Part of a small language model's weights: MLP 512 SwiGLU.
MLP neurons of a small language model. Each row is named by its layer, matrix (gate and up: input weights) and neuron, and shows model dimensions 16-79. Each number is 50 + 12 x the weight over its row's rms, rounded and kept within 0 to 99. A neuron's up and down rows have the sign that makes its largest values positive.
After each neuron's rows, "fires in" lists the words (lower case) most often at its 100 highest values on Wikipedia text that the model never trained on.

L2.gate365:63 44 48 34 24 39 69 55 60 34 52 48 69 54 47 50 45 35 43 49 32 43 69 22 64 33 49 66 43 41 39 37 58 66 49 38 50 52 37 64 41 45 47 57 64 54 62 40 42 48 50 84 30 54 54 42 59 35 39 44 58 46 53 60
L2.up365:68 32 31 48 58 52 81 53 60 35 63 46 36 44 55 53 49 30 42 59 47 65 44 29 69 51 49 52 35 51 50 02 37 50 55 49 54 55 38 33 48 50 42 31 32 46 59 51 45 60 60 69 39 51 56 46 64 41 50 50 65 52 45 49
fires in: "the", "lord", "elizabeth"

L7.gate110:43 49 75 58 51 55 37 58 40 33 69 64 55 61 71 48 51 69 41 59 46 60 37 64 66 44 48 31 57 47 57 48 62 45 44 68 48 41 51 59 48 42 58 79 43 57 42 43 51 52 34 65 51 43 61 42 53 49 65 53 44 34 48 51
L7.up110:31 37 81 53 33 56 58 39 64 29 53 34 42 60 57 56 40 36 55 53 24 47 60 44 30 56 47 38 47 43 53 44 45 30 43 56 70 38 71 44 49 18 50 47 62 70 53 31 70 57 27 54 52 40 65 41 64 58 39 59 33 49 49 45
fires in: "17", "2017", "7", "2013", "17th", "13"

L7.gate394:43 50 67 33 42 35 53 72 50 38 67 44 65 68 44 47 80 61 28 50 36 55 35 50 32 69 50 49 62 68 51 34 83 51 60 56 66 30 55 77 42 44 50 53 49 55 64 45 48 47 31 44 55 57 69 48 61 38 60 66 26 61 56 36
L7.up394:32 66 51 45 61 65 63 42 49 35 34 65 37 56 41 51 71 57 54 46 47 44 48 40 45 39 33 50 58 57 44 61 44 70 48 59 36 58 23 48 51 49 61 44 49 69 49 78 71 70 67 41 34 48 64 48 57 49 73 46 42 35 32 40
fires in: "was", "were", "did"

L4.gate263:46 44 43 39 48 44 52 69 79 46 53 52 24 56 34 48 31 47 39 50 53 60 61 26 33 30 63 36 37 60 38 67 55 47 44 33 61 48 47 39 36 37 75 41 43 43 43 29 63 47 43 39 38 49 58 42 53 34 60 54 71 39 36 71
L4.up263:46 49 70 39 41 32 56 48 79 40 40 36 38 52 58 62 40 57 43 35 42 71 62 16 46 38 52 47 39 47 65 70 59 48 51 58 39 23 57 41 60 72 50 58 60 36 50 48 62 50 58 57 43 49 68 28 38 57 66 55 67 44 47 49
fires in: "the", "it", "they", "you", "there"

L8.gate78:50 57 48 64 60 57 50 47 63 67 44 42 56 45 53 44 42 51 59 41 61 50 67 59 51 50 48 33 42 46 47 54 31 37 57 35 63 55 44 29 59 82 50 77 27 69 55 43 58 45 46 53 64 47 45 55 56 55 42 41 52 56 57 50
L8.up78:55 54 69 39 55 71 54 50 45 44 36 34 41 63 53 43 60 53 74 49 50 55 26 49 71 38 57 66 37 64 59 37 59 73 59 42 29 38 50 63 44 51 29 40 42 95 39 37 47 46 47 75 44 57 44 48 54 56 49 58 52 39 46 54
fires in: "that", "the", "to", "which", "will"

L12.gate508:43 36 24 49 30 43 52 60 39 55 49 24 73 47 56 30 56 64 50 40 50 36 47 50 43 51 56 53 22 30 40 67 64 57 41 61 46 43 56 49 32 69 30 62 53 51 42 54 57 37 54 73 33 47 67 41 46 59 42 38 62 69 67 57
L12.up508:42 65 30 72 42 43 54 39 47 34 63 52 37 66 46 19 51 46 54 40 49 37 59 26 56 65 28 42 46 42 70 67 68 66 66 55 35 40 55 49 54 57 15 63 60 74 47 49 36 35 43 62 46 43 44 46 38 61 59 55 36 32 53 66
fires in: "by", "with", "of", "to"

L3.gate53:49 65 32 44 62 61 42 44 37 55 64 41 49 40 65 53 38 64 56 47 31 41 46 53 58 41 43 35 43 48 29 40 64 35 65 60 44 46 49 60 44 56 55 52 50 42 46 58 56 57 50 71 50 63 52 42 46 37 63 57 45 44 70 27
L3.up53:44 60 65 37 51 74 47 45 50 53 37 51 59 32 47 46 43 61 59 62 38 71 55 37 34 48 58 45 35 45 42 35 53 53 44 62 54 62 46 53 40 68 46 62 46 59 47 66 50 59 55 76 57 64 85 76 58 27 49 67 59 44 43 68
fires in: "and", "or"

L2.gate243:48 55 38 55 50 39 53 41 58 61 64 25 50 63 60 56 57 45 69 52 53 29 50 59 63 42 46 55 63 57 52 59 45 49 53 39 62 66 18 51 65 38 41 53 72 33 53 51 36 49 59 58 25 26 35 52 50 40 39 66 50 49 51 62
L2.up243:72 54 65 59 44 44 48 44 65 63 43 50 45 48 61 40 75 33 52 42 61 69 38 48 54 50 39 62 71 64 53 55 57 44 63 50 48 58 40 55 64 54 47 38 71 32 63 70 36 56 47 70 19 45 49 43 42 54 26 52 40 73 40 47
fires in: "her", "his", "loan"

L5.gate486:53 73 50 70 69 58 57 31 44 47 71 39 59 46 42 75 40 36 52 51 43 73 62 40 46 58 52 43 55 39 55 53 36 54 42 21 49 34 50 71 43 56 56 42 61 24 52 72 60 38 51 63 53 59 37 57 37 53 51 39 58 40 66 49
L5.up486:54 57 61 46 54 72 36 18 64 60 51 34 47 52 29 70 36 68 51 49 52 77 62 24 61 41 59 69 29 26 68 52 49 51 54 57 26 42 65 53 48 89 55 61 51 46 65 53 60 72 49 45 44 58 60 52 60 49 60 45 46 61 46 57
fires in: "in", "of", "and", "during", "among"

L12.gate493:45 46 43 62 46 29 53 81 31 37 62 46 43 45 54 64 50 56 45 48 40 53 74 62 46 42 57 52 37 37 48 66 43 54 63 43 29 34 56 42 62 59 43 42 48 53 55 52 48 73 44 70 69 33 48 66 58 43 49 52 48 75 45 56
L12.up493:59 46 54 65 39 62 36 60 48 25 36 33 62 37 41 48 39 41 36 60 38 54 58 49 62 48 59 51 46 59 38 40 57 41 49 44 66 53 37 12 52 51 47 63 37 65 73 47 43 61 65 60 49 56 56 69 32 39 55 50 40 55 41 40
fires in: "his", "her", "police", "who"

L3.gate281:47 66 61 55 59 53 23 40 48 54 61 34 50 64 77 64 71 35 36 40 51 65 40 58 52 47 62 59 32 33 56 73 52 43 58 46 44 74 48 41 65 32 37 59 47 58 46 28 26 68 46 62 69 35 48 52 47 52 37 53 50 66 44 37
L3.up281:48 50 37 50 43 48 25 40 47 43 51 41 37 60 66 53 65 57 44 72 63 62 64 70 65 65 54 57 43 53 52 49 49 33 69 42 48 65 46 41 63 39 59 59 64 48 61 24 38 72 39 43 52 58 53 63 40 57 29 39 35 58 49 45
fires in: "his", "her", "its"

L8.gate309:56 56 75 63 58 36 58 40 55 34 58 30 57 52 51 79 50 41 47 51 33 58 54 56 57 61 57 51 61 32 64 64 48 62 66 62 28 35 59 71 33 40 72 55 55 59 37 41 50 60 41 51 49 55 71 41 59 53 42 55 44 63 36 40
L8.up309:60 54 41 72 49 37 33 62 57 56 69 49 54 57 50 61 56 56 64 42 41 57 60 42 54 62 49 55 46 45 35 73 65 55 43 50 63 49 47 54 44 40 61 38 68 57 33 11 69 50 56 28 44 49 72 46 58 48 35 67 70 48 49 54
fires in: "it", "he", "film", "its", "company", "she"

L4.gate339:44 44 54 64 41 37 49 64 49 58 57 72 36 35 24 60 27 40 48 45 43 32 63 46 54 46 48 43 47 43 57 51 61 48 46 66 60 40 50 33 65 45 43 45 57 61 39 44 60 14 42 61 58 44 66 48 21 40 40 46 62 35 43 54
L4.up339:80 36 30 64 55 50 26 60 51 48 49 75 42 56 24 59 41 65 57 68 33 53 45 57 37 49 35 44 47 54 44 57 68 48 39 37 54 52 67 40 39 61 63 54 59 72 46 53 64 54 32 53 55 65 57 32 45 61 54 57 39 54 38 60
fires in: "9", "7", "3", "30", "4", "5"

L4.gate445:71 59 27 28 56 65 64 69 79 55 44 53 52 38 60 48 48 37 23 41 44 44 47 74 48 36 55 48 43 30 38 30 60 74 45 36 31 52 66 38 45 42 47 59 55 67 67 23 35 46 56 55 42 64 57 53 55 64 29 72 56 48 46 61
L4.up445:62 44 53 52 44 41 49 75 40 63 56 44 58 51 51 32 42 54 74 71 41 41 49 39 58 55 65 55 46 33 40 40 40 66 40 45 50 37 55 57 67 42 61 36 45 71 46 53 47 52 41 69 60 47 60 22 58 41 29 51 65 41 72 30
fires in: "two", "many", "the", "three", "consecutive"

L5.gate244:50 58 52 47 66 53 61 60 74 38 60 53 41 43 51 59 48 46 50 20 36 61 61 44 22 40 45 44 39 40 53 67 65 54 67 47 56 33 61 61 49 68 69 45 12 32 70 35 56 76 59 43 68 67 37 49 57 43 64 26 60 33 53 60
L5.up244:57 24 20 32 41 57 50 72 52 42 39 44 47 41 52 40 46 63 72 48 46 40 63 45 65 43 65 33 35 60 39 68 51 40 59 59 60 31 50 32 41 43 55 57 54 25 93 45 44 44 54 46 47 49 49 44 52 25 51 26 49 35 51 61
fires in: "the", "african", "american", "it", "asian", "canadian"

L8.gate154:49 65 51 50 43 39 40 45 39 49 57 44 70 44 66 38 61 58 38 60 12 52 57 39 20 67 44 65 44 53 58 57 54 54 53 65 34 57 69 52 37 36 51 64 37 54 46 50 53 48 48 45 64 38 44 32 65 39 50 85 34 51 64 52
L8.up154:57 55 54 40 39 80 26 52 26 35 53 56 57 59 15 45 36 46 35 71 20 61 54 61 39 51 56 50 33 39 65 66 49 60 60 43 49 55 70 58 48 41 61 69 48 63 54 72 46 68 22 56 64 65 59 62 44 45 64 76 43 27 51 49
fires in: "for", "of", "as", "on", "or"

L5.gate104:42 50 46 55 61 58 54 52 62 38 57 47 41 71 41 43 61 41 56 16 45 59 50 45 61 50 33 56 34 27 57 45 65 50 32 31 25 34 44 44 53 44 38 46 69 55 55 41 50 44 67 53 63 49 48 50 28 71 71 40 54 37 60 44
L5.up104:61 46 21 62 59 59 37 40 66 63 63 36 39 65 49 54 33 67 36 67 34 36 60 72 31 61 48 73 48 38 42 38 41 36 39 45 37 48 42 65 44 56 56 48 61 59 65 50 59 59 80 43 38 52 56 51 32 74 53 53 50 45 53 37
fires in: "of", "mao"

L12.gate461:39 40 39 38 48 53 57 38 33 48 60 42 40 47 48 49 80 54 27 32 59 68 38 58 58 62 41 64 38 38 47 35 71 35 51 42 50 53 53 58 79 48 64 40 50 30 51 45 60 64 41 30 44 61 52 42 62 51 62 46 28 56 40 46
L12.up461:54 58 43 28 50 51 52 62 41 50 57 70 51 42 84 61 56 56 47 55 54 40 47 39 61 56 49 65 31 66 46 48 61 55 49 40 31 61 43 60 39 47 43 55 64 44 34 61 66 56 51 35 59 51 44 45 68 76 73 47 56 60 33 50
fires in: "was", "were"

L10.gate260:34 61 57 41 43 39 38 40 57 46 53 45 47 58 68 54 55 59 29 36 45 54 53 46 66 44 33 47 43 29 54 32 58 60 55 52 36 60 59 00 38 42 51 37 63 35 50 66 38 45 43 42 36 77 54 55 64 43 35 36 51 64 59 47
L10.up260:38 40 59 47 23 33 63 51 46 48 25 43 60 50 46 74 49 42 33 45 42 40 62 50 38 48 70 55 31 32 57 65 54 33 53 43 52 50 59 63 46 46 54 32 68 60 55 38 33 69 41 49 53 41 63 32 41 35 42 48 51 39 37 45
fires in: "national", "american", "world", "african", "international"

L4.gate318:36 44 72 54 51 48 48 43 64 39 44 39 55 52 52 64 53 83 48 73 57 57 72 19 46 25 70 51 59 45 52 51 56 44 52 39 47 24 38 56 31 58 55 52 59 70 29 62 59 59 32 59 58 39 46 67 55 50 53 40 73 74 54 69
L4.up318:27 59 24 66 30 31 44 38 53 55 59 47 60 68 49 46 53 45 48 55 48 67 63 59 31 62 48 43 40 62 79 74 56 46 42 51 56 39 36 62 44 41 62 52 53 53 16 54 44 61 55 63 50 36 77 44 63 49 57 48 38 60 49 44
fires in: "after", "until", "before"

L4.gate385:43 62 26 46 55 42 51 70 52 58 34 53 68 52 29 83 44 25 46 62 47 52 62 56 49 29 47 56 51 46 46 52 30 50 40 41 49 54 43 70 34 72 47 39 54 56 68 52 58 45 36 63 47 46 57 34 43 47 35 54 40 49 59 47
L4.up385:15 48 39 56 45 53 54 58 46 65 27 56 66 49 40 54 30 65 56 54 43 58 60 45 51 46 32 45 48 55 42 79 48 50 41 47 56 37 63 45 50 63 44 63 62 67 55 53 58 68 39 37 44 54 32 40 44 63 63 37 51 37 45 48
fires in: "under", "side", "end", "off", "date", "over"

L4.gate371:57 59 46 56 53 67 63 21 27 47 45 54 50 70 51 22 42 41 25 53 60 62 46 41 37 65 42 41 37 47 57 56 60 60 25 62 61 73 58 35 38 47 67 56 40 44 68 48 28 46 63 35 61 35 52 70 56 50 55 44 48 70 62 38
L4.up371:48 43 49 65 63 59 60 29 34 41 47 45 57 58 47 33 64 57 45 63 52 56 33 53 50 70 28 38 31 50 77 44 45 66 32 64 52 72 62 51 58 36 63 41 43 51 49 55 36 36 54 47 56 35 44 50 56 46 52 67 54 71 58 57
fires in: "made", "for", "as", "elected"

L5.gate48:36 46 42 54 62 42 34 29 44 62 59 39 52 58 62 52 40 56 60 46 50 52 46 44 54 66 38 53 28 44 93 47 78 63 42 29 46 50 46 32 64 71 49 34 44 70 22 47 48 53 37 41 79 48 31 60 49 56 52 43 53 31 45 55
L5.up48:40 40 47 32 64 65 42 59 62 47 56 45 47 55 51 18 59 54 47 53 40 62 43 58 48 42 49 39 50 45 58 46 45 47 53 51 46 52 30 55 30 46 29 51 59 63 58 45 62 47 52 51 40 44 78 45 59 55 45 32 52 37 20 47
fires in: "before", "until", "since", "while", "and", "if"

L7.gate218:45 48 59 25 81 43 53 63 36 72 40 41 43 57 54 51 52 43 63 60 51 44 55 51 55 63 31 60 65 44 52 38 61 59 39 51 43 92 62 42 50 57 45 41 47 46 36 48 33 46 23 54 47 43 58 43 53 52 44 59 43 62 50 65
L7.up218:55 43 52 60 61 55 52 59 39 62 44 68 39 51 54 63 32 45 51 58 56 39 47 49 58 66 31 70 42 49 79 19 40 53 35 47 52 50 59 33 51 67 45 58 56 38 69 53 64 28 50 63 28 42 57 52 60 52 40 46 58 44 33 39
fires in: "0"

L2.gate185:73 64 67 61 76 40 64 51 71 59 33 57 33 73 63 51 52 41 47 31 35 56 42 48 48 35 53 60 48 62 45 45 48 39 40 48 34 58 56 54 53 39 58 45 53 44 36 55 52 45 43 60 50 72 42 45 65 64 43 57 68 50 25 54
L2.up185:48 71 50 55 55 25 70 61 52 51 59 55 42 57 67 35 40 50 61 16 47 50 38 47 45 63 50 50 48 57 60 71 66 69 37 49 34 37 56 26 63 66 61 61 45 45 35 53 65 46 40 59 50 61 45 44 52 59 63 48 21 51 53 61
fires in: "it", "the", "this", "an", "them"

L3.gate497:33 68 52 53 58 52 49 33 41 40 51 57 48 43 30 64 53 25 52 50 57 58 28 52 59 64 48 47 51 55 36 65 39 56 39 38 49 36 60 44 57 58 43 42 50 59 34 29 58 58 62 76 25 55 61 47 28 64 61 66 60 66 50 25
L3.up497:45 67 66 41 54 51 34 54 66 50 43 65 48 37 39 49 70 35 38 60 56 68 51 25 49 65 42 52 57 50 64 52 44 63 41 37 31 43 47 40 53 36 62 50 51 64 29 52 66 33 56 88 34 69 74 57 60 49 40 68 46 52 63 58
fires in: "part", "director", "subject", "chairman", "parts"

L3.gate493:18 57 54 54 60 39 46 46 61 24 35 62 44 61 73 59 65 66 45 72 52 60 75 40 51 72 58 63 44 55 44 36 49 63 34 48 36 52 48 60 70 55 40 37 43 67 48 62 52 64 48 53 53 38 66 41 62 62 43 53 73 51 59 41
L3.up493:17 57 48 57 50 45 45 56 46 30 40 54 42 65 44 72 47 50 15 58 56 61 79 65 68 55 39 55 40 50 46 57 43 53 31 50 54 47 51 54 54 61 46 75 58 71 38 59 50 48 41 59 34 38 53 54 56 48 45 52 58 66 54 50
fires in: "after", "if", "when", "while", "acquittal", "despite"

L2.gate441:40 57 23 68 32 55 40 57 63 53 26 37 45 44 37 36 55 59 51 43 44 46 51 46 61 68 59 73 31 54 55 28 49 54 56 44 52 38 48 56 49 53 34 28 32 56 51 34 56 48 42 33 52 32 43 34 45 50 43 44 42 60 50 54
L2.up441:41 23 56 43 57 58 40 41 48 52 34 48 48 55 67 35 50 37 39 32 55 62 36 51 43 43 44 53 35 39 45 35 55 46 39 45 27 14 37 65 36 65 38 25 48 80 48 33 46 41 61 45 52 42 40 45 53 43 52 66 66 57 31 67
fires in: "number", "until", "before", "numbers", "chart"

L10.gate175:54 52 65 55 59 30 39 54 42 23 59 59 52 59 51 52 55 71 35 56 36 49 84 59 41 65 32 33 66 57 33 64 30 69 48 47 40 48 60 32 56 49 54 41 46 72 67 54 70 61 69 53 68 56 38 45 52 39 62 57 36 40 49 62
L10.up175:42 64 49 40 62 37 37 58 59 50 48 54 40 52 56 41 47 77 46 46 57 40 47 31 41 40 65 55 57 47 42 59 55 54 56 40 61 45 39 24 49 46 78 49 66 39 37 48 72 43 55 61 68 38 44 61 50 48 50 40 48 52 45 77
fires in: "was", "after", "scored", "finished", "his", "started"

L7.gate374:55 39 51 77 60 56 50 53 27 49 57 52 47 60 61 40 45 41 50 47 51 52 52 44 40 58 42 59 71 60 56 54 64 40 47 47 45 39 47 50 70 45 59 99 52 62 44 35 51 38 47 38 51 29 40 62 59 32 46 33 46 39 45 52
L7.up374:39 49 52 69 52 62 58 41 45 57 59 21 36 60 59 59 49 71 58 54 19 53 45 45 39 69 27 57 43 26 63 52 52 49 40 48 42 27 66 46 43 41 49 37 48 50 39 53 52 29 25 52 49 46 36 52 42 67 47 48 57 45 42 50
fires in: "13", "14", "17", "15", "16"

L7.gate46:45 56 56 32 80 72 42 57 67 55 51 42 59 42 60 43 53 66 36 55 44 47 54 59 45 44 70 53 66 57 62 61 59 41 51 45 80 16 61 60 41 50 48 55 71 47 54 40 65 52 53 43 50 37 58 46 52 38 52 50 62 39 36 37
L7.up46:47 38 72 31 75 42 53 52 57 20 47 31 48 58 54 49 54 62 48 51 40 39 61 70 35 68 48 51 42 50 54 69 52 51 46 47 60 28 40 51 67 64 57 50 50 41 39 45 65 59 54 32 43 42 56 61 62 54 44 61 56 41 49 62
fires in: "and", "is", "are", "were", "was", "or"

L5.gate131:55 48 44 34 43 37 66 57 67 49 55 39 45 83 53 37 60 42 52 52 43 56 56 32 58 54 46 53 34 48 52 39 48 28 40 46 53 48 51 77 46 52 49 56 62 60 44 48 58 52 44 75 58 74 52 38 62 59 63 36 41 34 39 48
L5.up131:47 54 56 49 33 46 67 49 47 61 58 77 60 49 33 49 24 59 28 60 39 42 65 52 60 42 34 46 47 55 82 64 48 37 44 42 54 41 42 50 53 55 74 37 47 61 42 61 43 47 55 35 38 50 52 37 46 58 65 40 63 43 29 35
fires in: "would", "may", "could", "did", "will", "does"

L11.gate316:37 48 48 58 37 28 50 36 59 57 63 52 51 62 62 67 38 39 66 47 65 47 39 46 44 34 52 57 28 45 46 56 48 68 38 63 35 49 60 55 65 55 44 73 51 49 49 43 65 57 52 59 66 44 32 45 45 50 44 52 67 53 31 72
L11.up316:56 46 44 56 32 22 39 42 54 17 39 54 46 47 62 60 53 40 55 36 39 38 38 47 47 54 77 50 40 35 38 53 41 68 39 44 39 70 58 49 53 41 48 26 45 38 69 50 61 66 35 54 67 55 54 54 42 45 42 48 51 34 57 48
fires in: "s", "college", "her"

L5.gate65:60 53 76 51 69 48 65 56 52 60 63 37 51 51 52 53 58 43 56 60 48 47 38 65 58 57 38 38 60 70 60 65 58 51 31 72 35 53 55 35 39 61 41 44 45 41 51 36 37 69 27 66 65 40 62 52 33 58 59 59 41 39 42 59
L5.up65:42 38 29 58 44 45 42 35 57 57 37 30 42 44 66 28 52 54 59 46 64 37 50 59 41 49 41 45 47 63 54 46 27 74 47 56 48 45 52 49 40 53 21 44 65 61 54 64 51 65 27 36 41 56 49 41 47 83 44 47 56 37 36 42
fires in: "of", "to", "w"

L3.gate230:46 47 57 48 76 69 54 32 38 50 78 66 77 58 48 35 30 69 41 67 55 39 37 48 43 49 46 41 60 40 41 52 33 33 51 39 36 56 46 41 50 41 39 40 47 64 66 40 54 49 61 68 48 68 48 38 44 64 67 63 29 63 70 47
L3.up230:53 36 60 47 39 61 56 73 54 37 51 48 52 62 41 46 66 47 52 44 38 33 58 45 53 51 49 58 37 45 52 43 55 51 28 24 42 42 57 58 45 53 57 70 45 70 31 54 31 34 35 70 53 56 41 60 85 48 45 46 58 52 60 50
fires in: "part", "described", "example", "parts", "characterized"

L11.gate378:43 49 57 70 55 60 55 53 58 57 46 61 26 55 48 48 45 45 57 30 50 26 77 52 58 80 60 56 29 46 61 50 51 41 49 55 58 73 43 37 44 50 44 67 47 53 51 56 44 58 46 70 63 58 43 63 56 75 52 56 64 46 71 64
L11.up378:32 36 52 47 59 52 35 58 52 51 60 50 59 58 69 48 59 46 59 35 62 46 50 45 49 56 61 40 21 58 50 60 63 56 54 43 46 54 57 51 43 53 24 55 45 63 65 40 67 27 40 42 44 58 57 66 64 61 48 78 38 61 37 65
fires in: "that", "i", "which", "who", "conti"

L5.gate432:56 47 39 51 69 75 52 33 62 53 44 52 52 28 50 67 35 55 38 50 57 34 74 41 38 42 47 42 27 37 60 37 48 74 41 37 51 68 47 48 48 63 58 38 51 49 99 46 43 40 52 44 52 56 40 39 32 45 45 33 58 71 47 64
L5.up432:54 65 53 44 52 48 55 42 53 53 46 67 50 45 43 44 43 68 43 41 64 46 68 47 29 42 49 57 30 38 48 46 33 65 64 48 37 63 69 48 46 66 52 35 54 21 66 49 39 38 80 56 53 42 42 54 55 41 38 42 53 74 61 49
fires in: "east", "north", "southern", "west", "northern"

L3.gate409:41 60 52 25 56 47 42 35 62 53 53 50 34 61 27 58 34 45 36 55 48 47 55 52 27 44 35 44 45 56 54 59 76 67 46 53 62 50 56 45 54 39 17 40 74 45 71 47 57 48 53 45 36 59 69 43 57 44 47 52 76 46 69 56
L3.up409:68 48 48 49 44 51 69 31 37 51 50 47 55 69 51 54 46 42 52 52 53 33 60 43 42 59 55 18 45 51 54 59 54 60 59 57 34 53 64 54 54 43 40 21 64 50 61 41 46 39 69 64 42 61 73 30 63 43 60 47 54 63 63 49
fires in: "american", "black", "african", "scottish", "central", "virginie"

L5.gate95:48 40 50 55 72 53 70 55 74 53 59 26 52 57 50 34 63 52 63 51 40 29 36 53 52 64 49 48 41 58 63 54 77 37 44 64 40 51 47 38 56 76 54 54 71 50 41 33 44 52 57 49 50 40 69 48 43 78 37 69 39 52 51 54
L5.up95:43 50 42 72 30 53 65 46 61 61 41 40 34 67 56 31 56 57 54 76 44 52 38 27 54 62 57 64 39 49 59 34 55 53 48 48 34 50 56 46 43 66 39 52 41 35 61 37 41 67 53 68 63 49 53 70 45 71 60 49 42 59 38 47
fires in: "of"

L5.gate115:46 39 37 55 61 75 45 57 50 62 58 47 69 32 40 34 40 38 61 58 34 45 37 51 33 48 40 58 47 49 50 30 29 55 59 38 45 39 39 66 52 55 72 43 67 37 55 46 43 47 33 59 59 59 61 58 69 71 45 47 33 31 41 60
L5.up115:44 37 54 40 41 61 34 48 51 67 56 58 78 33 24 49 38 39 69 48 54 57 37 50 35 43 35 60 41 72 60 33 51 32 60 50 65 56 39 62 43 51 57 48 67 40 38 60 71 45 39 49 66 29 49 64 50 69 53 59 35 34 57 67
fires in: "of", "3", "30", "39"

L12.gate17:36 55 45 57 60 64 52 46 40 52 48 47 50 64 35 60 45 58 52 25 40 62 53 42 61 54 67 25 44 42 66 55 48 44 49 49 57 65 51 40 42 72 47 58 57 77 46 52 65 61 64 45 51 63 40 60 55 59 47 33 50 62 34 72
L12.up17:65 64 36 41 59 20 53 39 50 48 67 44 18 41 50 59 52 58 45 48 64 48 74 56 62 40 59 41 37 61 68 32 36 50 36 38 47 44 53 60 56 52 63 63 52 62 59 57 62 55 41 36 57 60 51 44 64 54 69 51 60 57 51 66
fires in: "he", "who", "i", "she", "l", "that"

L5.gate250:53 51 43 65 29 39 23 49 50 67 46 31 36 31 33 42 37 41 35 54 49 50 47 41 48 45 53 49 52 55 47 50 35 18 65 29 46 43 63 63 30 50 48 46 48 24 36 23 57 38 51 68 59 48 59 29 03 43 30 53 69 47 42 53
L5.up250:58 29 50 39 51 23 59 49 40 76 37 47 24 41 33 38 51 39 50 53 34 62 39 46 60 49 44 38 47 52 57 45 36 50 70 32 36 41 64 49 60 75 34 41 58 67 16 63 54 35 35 64 47 39 39 51 46 65 37 28 49 39 55 55
fires in: "14", "13", "4", "24", "23", "3"

L5.gate19:60 28 50 50 43 50 68 42 43 62 54 39 48 52 38 37 16 45 42 61 40 39 50 29 71 68 47 42 59 43 40 46 35 31 47 43 56 32 57 45 50 55 61 64 54 69 46 59 53 44 40 42 24 47 41 55 41 57 59 52 63 60 50 43
L5.up19:47 35 42 57 61 46 56 53 64 48 49 43 40 67 28 51 52 60 53 50 35 69 43 43 50 67 30 39 40 40 39 65 60 60 53 44 56 23 33 53 59 47 42 48 52 83 35 55 48 54 36 67 34 40 55 31 48 27 35 63 30 47 54 49
fires in: "after", "august", "before", "following"

L2.gate138:56 55 80 40 67 45 50 54 60 37 57 57 48 40 35 71 33 60 35 69 48 63 63 49 51 57 42 36 29 52 74 43 45 63 40 43 49 49 44 48 44 60 60 44 73 31 52 49 62 71 32 57 43 49 45 56 45 46 22 22 54 42 69 54
L2.up138:61 42 38 48 46 35 70 24 42 35 52 75 50 44 37 62 52 66 43 40 54 60 51 56 46 46 47 47 22 57 60 44 65 66 48 42 29 46 41 31 27 56 71 33 71 54 47 42 44 54 50 74 64 44 56 61 43 55 34 51 37 52 59 93
fires in: "north", "south", "valley", "central", "earth", "bay"

L2.gate290:59 36 53 41 35 53 52 28 51 50 66 55 51 49 55 61 53 46 54 50 42 55 51 50 56 46 49 47 52 48 40 42 47 80 46 50 60 42 58 56 58 58 55 47 65 67 50 51 43 76 52 64 64 32 44 35 46 38 62 36 52 53 57 56
L2.up290:58 44 59 50 51 44 51 42 53 37 45 73 38 70 47 48 39 59 68 41 51 87 62 68 32 47 53 37 42 46 52 45 28 58 38 53 34 39 49 42 27 53 64 32 56 42 65 44 43 43 56 60 66 41 59 71 49 60 32 57 51 52 75 58
fires in: "north", "south", "west", "east", "great"